config = dict(
    n_layer=14,
    d_model=256,
    n_head=2,
    n_kv_head=1,
    head_dim=128,
    d_mlp=1024,
    vocab_size=2048,
    activation='swiglu',
    norm='rmsnorm',
    norm_place='pre',
    norm_eps=1e-06,
    positions='rope',
    rope_base=88800.0,
    rope_fraction=1.0,
    qk_norm=True,
    attn_scale=0.0884,
    bias='none',
    tie_embeddings=False,
    parallel_block=False,
    extras=['capped logits'],
    init='normal',
    init_std_qkv=0.0331,
    init_std_o=0.0,
    init_std_up=0.0331,
    init_std_down=0.0,
    optimizer='ademamix',
    lr=0.000813,
    beta1=0.9,
    weight_decay=0.18,
    lr_head=0.00669,
    grad_clip=2.0,
    warmup_steps=287,
    schedule='wsd',
    decay_fraction=0.585,
    decay_shape='linear',
    final_lr_fraction=0.1,
    batch_tokens=65536,
    seq_len=512,
    doc_mask=True,
    train_tokens=755400000,
    steps=11527,
    dataset='wikipedia_en',
)
MLP neurons of a small language model. Each row is named by its layer, matrix (gate and up: input weights) and neuron, and shows model dimensions 128-255. Each number is 500 + 40 x the weight over its row's rms, rounded and kept within 0 to 999. Numbers have three digits each. A neuron's up and down rows have the sign that makes its largest values positive.
A block is one neuron, or neurons of one layer that tend to fire together. After each block is what it responds to, as a language model described it from the Wikipedia text at the highest values.

L10.gate301:451451494471526607602540476500493432491568536533520534485494424522564502482476508539556457486436501525502537523521495518473445508593450523515554481568538499455475517503526506457467521472598529479457482489440488539526456515517485596514464520554527488578521527452512506473536495503489518487516476453447534531509534524484444483512500508482501471493470528515483495511549472499532530547483
L10.up301:441505476461502547437447444535421458484538502471420586501462524447480434516494527479604477517427460474525514467533470554511493551467469507569553404499584470473500496502547531535488569497476505514553476416564462467515464437492507520529509484520497468564534457595502453503580453391446532513448550489525561481469580499475504517527397557473513488468555490504450484529559474439481550490507
L10.gate757:484437463521507503518526454558547483477561531512498482540487554482489500521520534566497537508331520496496481503440460522486512514491502537511535537472526474495506543498439479487544538509613469487431499459502564477481476532490487520564558540487548479578550513538528564541559534472545511461533487465495500514519505474470495521528519452484527478552490466540465531504522574518562469537537
L10.up757:487480534472543554470601433523504465473565540483484525456473528495534532478543526572483523564423458482486546479478476468532476504463482505498473445488561428460556491553467501459495477477585561526443504449444506508501425452498440506507556475507533494569505473493476498503527478554534466513529501453545568542591532538526466513549482595498446559507430518495478417523550537505554416484496
Responds to: Person names and references

L10.gate73:487474479561495515497508468477464472533534416438475545472442523445516576541541461517486422583546517585471477493498481541553484510441510546495541525557530470488482490486487518418520496470427472516512552482513549587477466467473480522574511518516471535491529474528457515502522494516566457517555505525505527481531483568413461541501542504450586533570435457516488496535501537519508512565467
L10.up73:516524507493473401522521452524479519537546488471516483506526542538512471533565534549508482531485504484526560529497468540537557535443433449534531526481514484481482545452513480465474484571467502518636506500521536446484524513537510520487532483425501526486545432558472513503510517504528445441532582570451534450489518567396482504538494486439516485466448530456509478569475436475562527523472
L10.gate618:431542497504550480493523514493542571499483550471443501453425454525555475559467535530470553486487556568467497471480532472584440526446468537485502504468446432444509478505537527457503506492476505547496478498502448451534523447458533547516526524498503546556428509511498474470483546542509496499485441480474461518485512474413566461481526507430498501573519565536541478464542532501495481527474
L10.up618:602489488480498528548430542569516457533481508474505427534420462506555457447514500529515554447480578555609484523534506549492531452465496442513503524507455512543493505510556477493530513520567573529473580498494498534531497536518557496458553485492419503480464511468469501454548525562547492446502503473533482459512474519520491518473510453525521467437543562521562494437539566539562548534456
Responds to: Pronoun-like word starts

L7.gate186:553525501472586468462619538501465502475445446465511514495529525460510492495436573561529395520548494497582460491572524426466512535544457470486432533480524498515489490514435493500455430463545587525564530533517457487429492439514512555495433538516493469534529552524552517512547484510470488534565521520545448488514444501454501581481430451548494541465528474462490479491471474479481510499508
L7.up186:452576522489462425514517490513541460513483543486518488479488510514510473484451514538522486431464547511532535499461481558475524492509544555524488478482533514407511439584445550537509489594569470424492507492534483550559411470533466532482569523526433488531470577550506504474470458440516511440568480481518570562555507523512500450554502502491499479531496559514467469497519479512512447507475
L7.gate187:492462488527422518478515526575439448457443562470523509498425484500488476487432514505539481517427563537544478493521443441505507576562463483509510534466572525474438531502520505537477485528511530509522500504492473546516450490442545498513493580459515489541527582600566493420480510422522544474521457490482552566580537477463465591458567487530554476533534402513506497511534423524555485560499
L7.up187:523472539450540461495515509468500512479487492488527526528504416548548451516499479493527454510473524506483445477518491488531496526544506456474402544456484528528515477448524468499531483396498445479512539512562487522442519462465450539537550521498516512486535483466495474475451503523472604492522464494447518502508446549513444485582470535489455449483541548582529498450493519445504472524478
L7.gate602:434498470512490508502465467466513422462535529473532508455540452492497578470493510496547518496464580568534469484462461426563490542468473492467563529539490488514545485549481440498455574553559504508494505506493500562524447520458492461510444514481537446538565485486437519459525562600595543519484503508460524552506519470441426585525475476505470474538536497436501447523465481465491474527531
L7.up602:486480484513582539469548530533397515539435546495465456494477475568475494461479479456493543486475498520499545500524504568525483481558469517429545470489520552539473515459513505496472519500512529460554459495545549568517464566496432528517527573474513471432476552516533513489492478521483543485512522480525488526457457444512419519534409503538567434488526502501438491519448400514498475566455
L7.gate672:577507535554454562578475490489533505592475482569544544488497472494502443421592504478413519437468493514516488546513515462606429600446458504461489528459572533481426527475495478519399502459529456544451584493505513518551482557443474509504548549471437499515492496468461503489489531482487573495503426548491466506509477487470482488538517544481456559540479423481491515481488452503494510574475
L7.up672:444551537577483481545469451520510526491531438490527555560450524568586499517451473528511449527459464483447506527548455547542418437500511535491508543521500568506545522462482484465517509443521492531519395473443453454570509434428500474521529548495511574449446490529503478507443534527471532546434531522521483532513510432526419516470436480505505452528510483536400528475522493476546541530433
Responds to: Mid-word letter fragments

L7.gate297:422519489411581518519462475482510525419508502461548509503511538504538493537511532488458447530469508505543507492502503521528563548435459518492485443440463559492463470480536461484554558458458464562537444501442440484470501515567504499518483528429450579472484448500456479436475465547598452454526493521579496466500471538483523577502538511429477591511503500505503445477536452439517545570478
L7.up297:534494580498475543520499456576522472515527508513513517529544579530548607499485593476526482449439485497558480527458410504428440484594464479480494550493574514503550518528532515550482520532488457474471558496509540471516558466481514457442499499447527452547522497542466581450569450428443484577448545410459516511486491537481485509542439504512434512501524477549502532519488452481447477440552
L7.gate428:468453471491591507530473464481490550491532530446515536474555498512541507486509472514473477491470496492586457504500527462486505523448558513540483555548491493463462461469503501483529484535525507506423467419462493484524486450448515561414453482528454456516500474466511464458483534575536515480460479481516455503487471527495495499487586458449435570524508466529541532532533522473501567516557
L7.up428:460501481494504475562485535479501520522435451397487483589531572520546626545467504483496452569474468528467505473577450490505504472454430500485488485521566487547496447528571511449446517506516481490549519406418540521501464494539479572493514507524473531540520521530440440483548471432569514509503509503556538551428618553564494520513545489481458441525466446528468492540510456458490499462483
L7.gate679:416431529470508510583503533553494509497469509484519495550547513551505543514481505476492448508462571491516491452550492449562486527400507509490537471550489505514425563517511408558552539515461501500477455460564556492544468501512462506513444390476549519502590484441488473532472539541501457497474467480521517509460481521467492529469488495439477571548562510458478504369526493475555549423503
L7.up679:494503468436526493577470471528487513559534529453447527481492538543539449554500512480480516486536462500487518465525592509412585477432460512538458452565512536540443504484537509416540598513547479540455487492490522404532491517548563526580545518523522477446446550546464530472578444484470484480498432504524528467524525521518508473480505532476543472510517533507479467492463552441523532472459
L7.gate902:507478519443601502485547532435495567445530495531528520525535534450559522426506530453514541482432498465488502486484502517462493507462540543483466505481486475445485563468537515467521582581539494432442493502527495436491448560443522526512527527459428474449448499495504488500518556479516485500516417490445482519488540528536533485569573413535514502560540570554533538513495507533581527514485
L7.up902:414480453488455464505507470469458497482577534446493468565492568420478485455474534514424524546505508513480465540507497472515525495516482491472514522474518399458442546435500496457505523425558485507480512558494473477485523525421525489479556455552474470529564530491503448504500513517581394454507523469439499431492506531554489508440548448463501497571481493524551452482422504472513479549561
Responds to: Name-ending subword pieces

L8.gate96:501470481540518443524602453514503588428468498531530532447515477521511454473536466543503484484470576508463499490475540492578507444537598465403513506486462478533520528469461508513469468469503498520529468435482571423479475501442560536458478516506522521586498489486508399574489525540489481477538517505457467409519469468508510521470526491474459566497529427524525475507504516539425527536481
L8.up96:501547522459450481445511483556540519551415457466486458510436403528471534386535573505604590451461478509511557464478425515503493520530532566467523491504506444475443533539458491482508454472459550474432450433518453479527475449502437556572482554536498515510537480513460441537489541480510507533536477479534477497505531506443474520460522570528477466504559455515516557513506495561477467544529
L8.gate158:491490513524455542448529432506487498536467474542494519447477469495515578465508538478530535476513459556454523480553511491529514510511549506482525499448505468541576534572464491575380503495470468500414484536439511550559492535509514522497499502524588539512509478523483439519520500444539514507553506501465464603564459472449513490572440460440449507511500482489514449479508527499508443472418
L8.up158:488452484483489519464530458428546444527444475443455464554509545567465502533527592557542460488468494508499521482475548480540490504449454558510449489382546532427480465408549502493453500471557443535464503476440508504440535542516501526481533563511542521479557444483435474529556562541471518491511496517535542495504543502512499526577473538518548521517546398470494366503489515535498497488516
L8.gate399:538493470501558486478556453571480564549489421574551476493462503564520497517452503449512582450462517538482448427522514476530473517473522513473474451527511460490546459564411536539444480574450494479546535520468481525546547497424482546503496485590476526494482514448525489450451433496469524550545473539478446574564437532523565510491496467536428519459565532489516519552456491538514486476533
L8.up399:507444544450508556498512513503536507532467522477542480425519437525484526493498529406502507485562513511533485562503514481458560479496552554486470559482417519486530522483440502475590476449518439500515501500537480472528543574468532500459526413495473499442478438524512570499500571552482538524469562521438496485552465403583485562583482522536512525430510424518534509443405537474529588534462
L8.gate401:489496546523496533529533403571431464458508499510524496448463520540462552571495545525503500426553503482531547580548521514475474518597528514522441550547430468484615473476440536502536493507526480492504509497467486480495567500540459551587499550479548469432511452559485458505494445441465567507493452518530557448490468410514513451512533513502505520445508436408410564503477480539475528510502
L8.up401:514476520494388517475410508442505530543446506432539522599531439496442556417523489499478494442457528500539511494413524509457580431479495538507547561428540514490524489492503523468400504531500608528441493539504510443508472513458543532470556468497461467580568441493475462478441536518499436523487458484440517477508471511408409493552527472496530611504538422523511514505521448526426495455456
L8.gate410:488515483477474550459461520515521433472511495503486471492470492434512473567442544546480566512425489494540551432559486489486486478542516538469479483511500502486516493525495489524465499399574474542608496448544451495495531423504542537514473525564514510506579504433542435495535490527508448552580475524452497490577437540498535554578511404526468472545533500521506514485436563491414500512551
L8.up410:486581513488465504477516545460476559525466460463421466452515523485495474502572477549485500467443465497445466489530549495495556550509525509443440534507560566439462506442440434540553461445484509539504461512487497501548519506479448545514456523486487528511482482481537450489478456557521484474544496483507494579418508557445478459558577506520537481475506492487467490538510484531466444498535
L8.gate685:548422484425504478544550485528442500418475457440468484518453479514564487431495513522536544511431518523594463439500495470491520526466509511407484459488443485475519518513458549553448457452464523490455494499481475548466544572538545504522513437529522519529470492503439488548474515515570505472475520411514459478533500507450469569452549436526488478478531474525517453472465469448505444533534
L8.up685:508562456493540522508520510509473508527505483521551515447487505520518528543498537466501532478488508529471521505481545484442560479421577425518475517496476540504541554499425496452501433519482572532477454447463444512528514523472480498453416605522400470499550531573528493507562512510481437525526553570537553548553535570489518525488501452558447469425467478561567557591466532419453438505517
L8.gate863:518434493509520556504507504544514518493541495425465491507524526516523614460488469499507515513599602531474481571423540504540526532611538485553539531480437535469534550476470490527467487456428495458505443512484478536512493518458448555494518577472499548530442509481474486469495551516478409439504436468478494507544486479428454438538569529473436530521446482427531501508466511522447455436500
L8.up863:565580569416551466550487493460511479546537482480459480495490470478532468525469547495554422462507486509580517530509514469516487545509537409517542521484503491581503450504572522507522534522476491457492520486590487509528510520488588562433490555471582467511552478500446474425502503488527477480503538465534529493478503456500432552602494476511556568535444523451527493536509570480492464530534
L8.gate947:468432493506482498457562562487458477512551493477507444442525562498517447499539545497533497533510560511533408477512523498603528566475599480476534502500521572517479549505531504564505510486541524588561512550524586478489494541532466516501449522533536505506542507455501510463475521485532497415531512517430562494533460461447484515596490463510492592524540524473543506478503503547516525500471
L8.up947:506538483507485456455580486464507464440469487498528512506396499499494540526509453521422597513482453510456493509511528598494491502598546532550521539471546503475546516483487521483505480459592528486564526498515533526487479488529558470531515534509474467544569427516500488569542507456421467529465465506539487489507419470505481529458549527530535480528516465478546521547445503505540478490505
Responds to: Mid-word subword fragments

L8.gate131:474505443542508484486490519473537520529432494500505466461491493453504508476482498491476499396487512521579499469511485485525458445513557491609439529475444530495465425535598490477434536482459486462525515454491483503467460519509492458518506564539523499493614429538471474553443543505534509497550553514562575477524535508508467507482477474527495491536418419481580486516479534500571496463539
L8.up131:535419446486465471499503522567502415464583491398524539491531453484499469537465500479499479556479483552475519508463501497516494521528479505504465578487526535519475536465565445556478552474436418511592475572491568494493537468546489559556439492523525494482535495536494448470474406510552528522465610538491525502476476463486530422545513457463459496467524562511509503477511495491416483428550
L8.gate232:479465572459572497491498443533473471444512488445560493442448536554428513535516551500549540478504526593509568515529482546473494461466477544528502428551492451555492557530486438464486515508471557484514484443556532454556570515431481453480517485468451548498519469468526456581542516551505513434510519559496573560475490513408472520494554454465438529473485525498523568513509534504479585550517
L8.up232:470420511468499391518488485525532474542455581502475502428523541483507492524558492567496433588519441529518501460571499478527499527501471504543558554494496539453485534413511539529470490433439528470519486552601509523455499523474517521527509582543537534567526490521504523531492479566494441478445398500476501535503456456499541493489472465465486521447505541534497496522571538496473525613482
L8.gate311:493421510462492503587561498490422534514465502490434540525502530543521487449409502542546478512492480486573487501482440466479488494519475460480489494519518480559473444484511515502472483501515388500459516505525476535525524475501499545452519482486503512540544539508537507471525564510522464493500555532482510509427450506544480450508512437584442472512502424568451504540504514552492547547487
L8.up311:526505441509482495483485441471553495422478473466498505497486493551510438487488460482549460538515472542493520479480545532428537550463413422430470469509478508526474434532542522486438540552591447528481437446429509502500518550559556517476481456534552548483555575509550470551481462510542528584469482470500504545495553495555520566511474511497536514448495461526530471432550528504508499489415
L8.gate408:450480519462572478486491551499470513467516435505519520556440534492441534483486489479474577535518458562451514466476474485450536461517489495546524521530476583574487458552528483466448559504483565469481547480499544496455505504510535507516465568469535469496548506551448474411495544568541438477497527465477498477556498416393459482570544458538505474512509522490530497467482520522503474470539
L8.up408:438501485457435457533524488464525493473462440545472515468471482498548538493544487565470515507514547518527494469474477530483561485524450516468527455464417561517510463542526449464528549529559517439521480514506513454508406462562490541500472504426506517481579444502492524512465524509541439503460519500465517597499420468439429509518509514447484463527515481473521570525524561554525489553513
L8.gate487:516529515466515483486543511516524478468493531552491439466427490501624571539492461549523532527570516556442488470488470513514410528601468463526537538515539531557548512526495521515516531518487497448540427565519516570535495506442480523512512496458498523499485493549491495492561486577509451424463444506491424522424465539485493513407478603463530531450498461494484602488532571533549454501477
L8.up487:524479549509517514499523489499420471503537540533478530553536530495534427487519492550522496551441530422505483474563502509468531511558516471505490462522504481484473509487467519432518498514536502416461549487511514456569431503439531501535501507497522426511529499545548445544512472494556493502493470421474479607473520540496436490486493481574486504572529468416504557500532527470457445574499
L8.gate681:445544515426507485493571518455588523507527551507417483594527414551519519479484504507493533493516523508525526477525419476457536465549505476522521444560510539542546499502578479572494472481420437487421446435431544464536452459556494467438384427518543453535528466453563497508468573469531485509494530443421489473468471492483459403545484434472539556490478535496573491495506519512492572500540
L8.up681:467481439537531506535513481527546471459470466499435501532458447571439547441507461496514552450482544558487495458499517505468528488538524523458509490540484428562451518509525463502552556532501513410583493545478536525543463442462495520523438470507454503542544518477461452462479493469533576476473504431543527493518454480440437480492522462557537501484452538474485508463529546557549498461493
L8.gate993:470478471561476489462506466498538493483535572468467511502495558495416517519476491453484499479514508493550466560524480561439464455529521482495504527528573498489490460538513461488490438467485530434485480470479505480479419498456497485563515494460531421517548476448474461454536579517566442480553493552465549527461525475485404554523492462460496462590414531465505488515503512558520488512493
L8.up993:489391486547425517517518518569500470500539569540511464499454484603526489443552523517507495496517468508503549497529465571466536478468463544526495516518477472527526498543502499497516479487475472472500538483443494503490494500521554569418531472514452411492549548501468526443519551469530470497481549454446468515519534468542468504468431456503503442473447526539465447448508530447535461487473
L8.gate1014:536480465419462399492495525464505549506463483496450546447517479486490489481487471486509518473502529557471513453480441459461540493495557456519507552494472514545488496483525497496504470418535469527511533457521592470479470437431520524488493555498578502465528554494531449444509575510491510525556540397518475518407544422450477537480448456472520532560525605466533476476557595537481540459480
L8.up1014:462483458457520452520504441449519480478501585478502582550530576531534530476515516486487508584542466521445472477460507469459505481518490519535468463468539471518527506537605457483440408532559506503507479467591533505551488500523570510474507409484507512550554408478530472503525463509549484528488448478516549528653516450542499513473501537459507522502507460492474489494533545496468452514496
Responds to: Word-start "Ce" fragments

L8.gate624:449441525446501507519467466462486534507490470475482514526496496518486573552511542512513478500464494553576487499561457441509504481495414532423582489501479472469456505526532499428570476517553515507420494470521487455519421515518429576509461464547507493631495471475496512394564466505568425481500484440490447507452522500438443498456588466468457517499492501494514478509482498494516585517488
L8.up624:551503512519500473480585547467386535394479490509499538507504563448503477527501496507497525463503531509502467482447532534498528532470520479516480538533507572509518524465479502610420489533534464541494458545459464524494521473451518472456545533456431478382491540446532495449439457511532532523485497473500527468522519556470541407547514514553535466498516521562492599493508505511459541505533
L8.gate653:492479531424562526586587448509457474529546478523502630507535551502479548474445483494487496465501459503545490533486461426458486473445459487504462514467509493506529519458536529423492493512591470440457514478501478538440524529463556534477495479497558488526516507527524452479464490444556493491500515495510492501542427481448512506556526460528480546550584519492479530539548534433488552491454
L8.up653:443478534498528548578554482478531537509480494448473475513516526530523574538469532502498515581469472533490521512549520473500494557490492551544563507495528501531486485560574493420555547544473491468454460486438494480497448506446521511464551464504524496551542460528537481466437540467573490511486471410506558498556529503454505524560491549409507534572533464531405505538564546445416536472453
L8.gate669:505573521526550451549477582470504471481597499470527489518571525514534521497484512492487483472463467497458497516462466530478489521510460474468480566485468451536528511492551529435471494448531474456464554477525538534510406482526540543557486525472550510528585513512541521464534510484516442479479512396538523549532443521514402550433595493482543561497530423541473500483459495523497506483466
L8.up669:519443564500568477485490514516466465411516467468501467508550462474546582403492523514520447550490516460511519474513475450607443502505603505529508518499515500506465533459535510490488522484509507498392540517528475540446475519410529498455496475571479454491552498445443444519532497462507507470480457523487568560471434493453487527545568462406459540601496441510529454492485469514478436455474
L8.gate931:461462513442504513563469515455500495517531577484535526566497524470472582484492505533478553516468516538530551589496468437508499547510477472496587457528478489437518495513493533535498488517540499534493426415480512460496446500513499495558499533477501430528555424468527482486465532457504501499547573480490529489498473557544578522610499548581539532541494575495434439525491486463509460602482
L8.up931:496472573424471510471425585468542538500553490495462494587487479454483542572496576492539448526521469540511468487567511475558557435423506433547491543435504476487461505581545481425493528505481540536447446522454512486511456560511525562432565462474552574583508519442492467434461527516552555530476510440498442508452534547491529569515505452508448542511478440522516487452452485488551545495441
L8.gate932:493467481593510440590487521493499555563453512479523492583520527553469594494466557499438519487509485530494513474464517497507511493483498531422507470480451460473385495563513426474583487486503472403481484513485549526544465473480541560457487526532476602519477461526498497473503525473465452544466521444550489459484440549511526455493538512484520559520438543479479456477518523448545481530480
L8.up932:578549449443511489556477490398498481468622502498521503489530529559417480498486535515468536557491474470449493553503497576470511505495522530502451493478511404530525472546558468573474516584476517484539505460431494495538565530524478449481453527502531504450555479485447407520520550497484523487517513483481514504524533472505470542537414462574458489467569449524504510540446524451455471467548
L8.gate955:484558562516444465562528454475499540462512558443472498501563497480490494458411466471523469515428547578475439561521476500560423447500493574483493432460503528542519520512497487534485461416544486492524501378455546532578466503568427548533530450500503487594516556480495421535506467491510477515473475502423569497484511523464492520490524461534466516483498470440500506516533416500561466451461
L8.up955:466449464517524437461523550474504506509475549547480455491469574517475506524471526477532526568474442536459527535476489473509454492484504513573500490582472533460485553499547442505484545442507440445491483515473508537550539484505492484501515513453574454532501530509523482494506544446488577548466555573515480471477505482427511445553475510519514453517466521473451431495504534465509480506484
L8.gate980:454499491544508465517487463483500534470491494497501481533523484461565568453509557533567510543467456467494529453460560446553498495561483508459534457550527483544532569537517474484449608536551539473524529519507510441448470590495491572434480519447562516516498479455571470462512505494465543480516515498502499531493542492498521529550499443427486495547479522546449570557545572456509511498550
L8.up980:414512490551526501492439479526505495530527493563456486513443490518529518459536495518509536568419530493468453512469440562530578480544510476554570406515480524482508542470489453520524558514534557471580568492497456472496541482477514515464528620519508458505473541512468479417567558502499519493475416483517482526487531499421473443488487470490502503446509504462441482486533441544483456532514
L8.gate984:496411485495473460577435546504519530471466570460540533534513459497482533520535486513508469465520543571528479478473498481477494468510545529490558445434511429500498483462584440428495501526506536426496438476466566492508444525542526550535480486520533529578526453509538481481476525442432520503501446480437491513512421498429484459503501518463510468538529511499441490485523531479520541486517
L8.up984:526479557503508554552559583481534532469551508449457507479499491432487441488450479550522521490433540468523466490514447518491510420531479504490499514563511525516503536461497510504494525447542535504532494362480449559524436521529480495502449414506504476513477479481587494477508533491503516499542504481475471490485523536473504512569471491574458431494468406481458490460412480424513462464509
Responds to: Last piece of names

L10.gate725:475507447441463538511558491490520460477525549442505599569556522537512531501478525509553558528448491496475494456512460475421419531501565556506445533439508490494527544523473531465464482501552489488549448545430492520464504536522504541473483448485471463542468504503458453554462497540504495542547455522448574549514479512521419525527577446465455410466499487535565485507572570476505500463515
L10.up725:474451489565524474471508548494486495470446595487481451479487518523484509508537555558484511574501421497525510521549563555498519558431445507482510461527423469436505439481453539513529445462614554530553540476498472503588486502517516510484518478537472508519503558529510490451518472514547519534496521526468536460436525476453507547566508510456548558529507546450543574496448494474482506503519
L10.gate860:488461531489556466533538500479450542503503541431533484479518546470554575513481609533481535459428513526506481471588475497438539477503520541488510531555492470541548492460427551487471483484492521455545512509475534549431542498526471563519550490468441527509521494458522560489494584459433440524516500516487490452543519489471442527485515445500462469465508516498483504486487533447577499555529
L10.up860:496517528479501507516482548515534505539461543496508571492552546495506447477550547508522505489514492485551539469584503481533515527447493466477542459514545525472477472516508456522458430465482529532516574520484464490428487462551444523449507525451469559419539418454503522552506474483561488526516520471538574487537453475477491450573494459476432583532435483532462513544524496476508480561533
Responds to: Clock-time minute digits

L7.gate256:489429472500488530564511541518533517494442561532551580489496537522504473475449539458552490497476538479474537495511474471412479510524461495527463555498541513500522531528489562481474531421539494476521519497452470498548439483434516473497502500545456482494506510490507512437497453435448500477440525472515519513583468456475485530429487455500486558469501520517544542507527526526446611412478
L7.up256:441500552560493497494429536490464515437414448528494475578514506540465441575569492489498473430538592483510502487524515584557591502476490538497448495548530560549520489536576539470503507476498513567434518471445485464465474554437451515439484486473520481462476447540550482462485522491559569511468467456419467478486501497439553447508502405529469457499514513445460503450525470499491526497541
L7.gate302:595461420536425505524573538439479510427493485547486516536447490546489523469496545553437491445496481477521444592569462464508488523502434514464558483476546502582560519441442473519522420538576481456500504508530498552516492576479510553529546550509525468522489518505479553504524553575515440516462477482489564527505477482525451506486434485494481481496490497454487503520467549539549513569446
L7.up302:485530473462453569514495433494516527490542530516463493582517574557482476503512527508497503482455575449537546529565541510499510497508508449568448534529446585457538494479487498521450435478519421563453535550528561441537461496568493526458505457505542554488487502528481551500506488570569502476437516422541515492491474537487455528497567431533525550515493515488448549521424544523515484512466
L7.gate474:541449480552558546527462450502459471494496557523520575482494505435512538513481531483514568451516477486473558534468495523409471535460514472487507476471505477551539553475448543453463507461522531509520535482529501470525488496523482522447472521542466532497517457467540502564446500511445455442424448489527433471515503533533459495524496453481414395511530520532515508494505558548533503552378
L7.up474:521534477564526515502507561410534462466443459539533514507461590496507518446532466502480608505481454577464509453445519434549503453478501495545496509406526539481474538581432608488503557493551492469528549562462421460461539527509474477538525498551423500500502497535500472439497517486492495441497454492501479514383501473477509485467527562475427569471580623462507436496486548464529443484522
L7.gate487:500493492465521484490540459485431492496515568482503504575448479564524484438543547558512497504552436495525516515493508500537519486482503513510449555478545529549528525513536518498450428529608457517555591483555438495461532540492569525462447481505575545457565452512510526456468472492473455446463472600478479520464512418516504483480485431478499470464420512516492493481567523561568507455535
L7.up487:474531449474470485515556438437492506560479545468500552498455512531524527447498539491481512447482500513466544401569493574506505507556452508564511445443478552536480478536556497506433480542511540534485498513559484555483456592557523544477496554463491482543532568567435498544495502537507536459465524526479528574566503509512580514450520537495447466421515414446461503530560529543525478525441
Responds to: Word-initial "re" prefix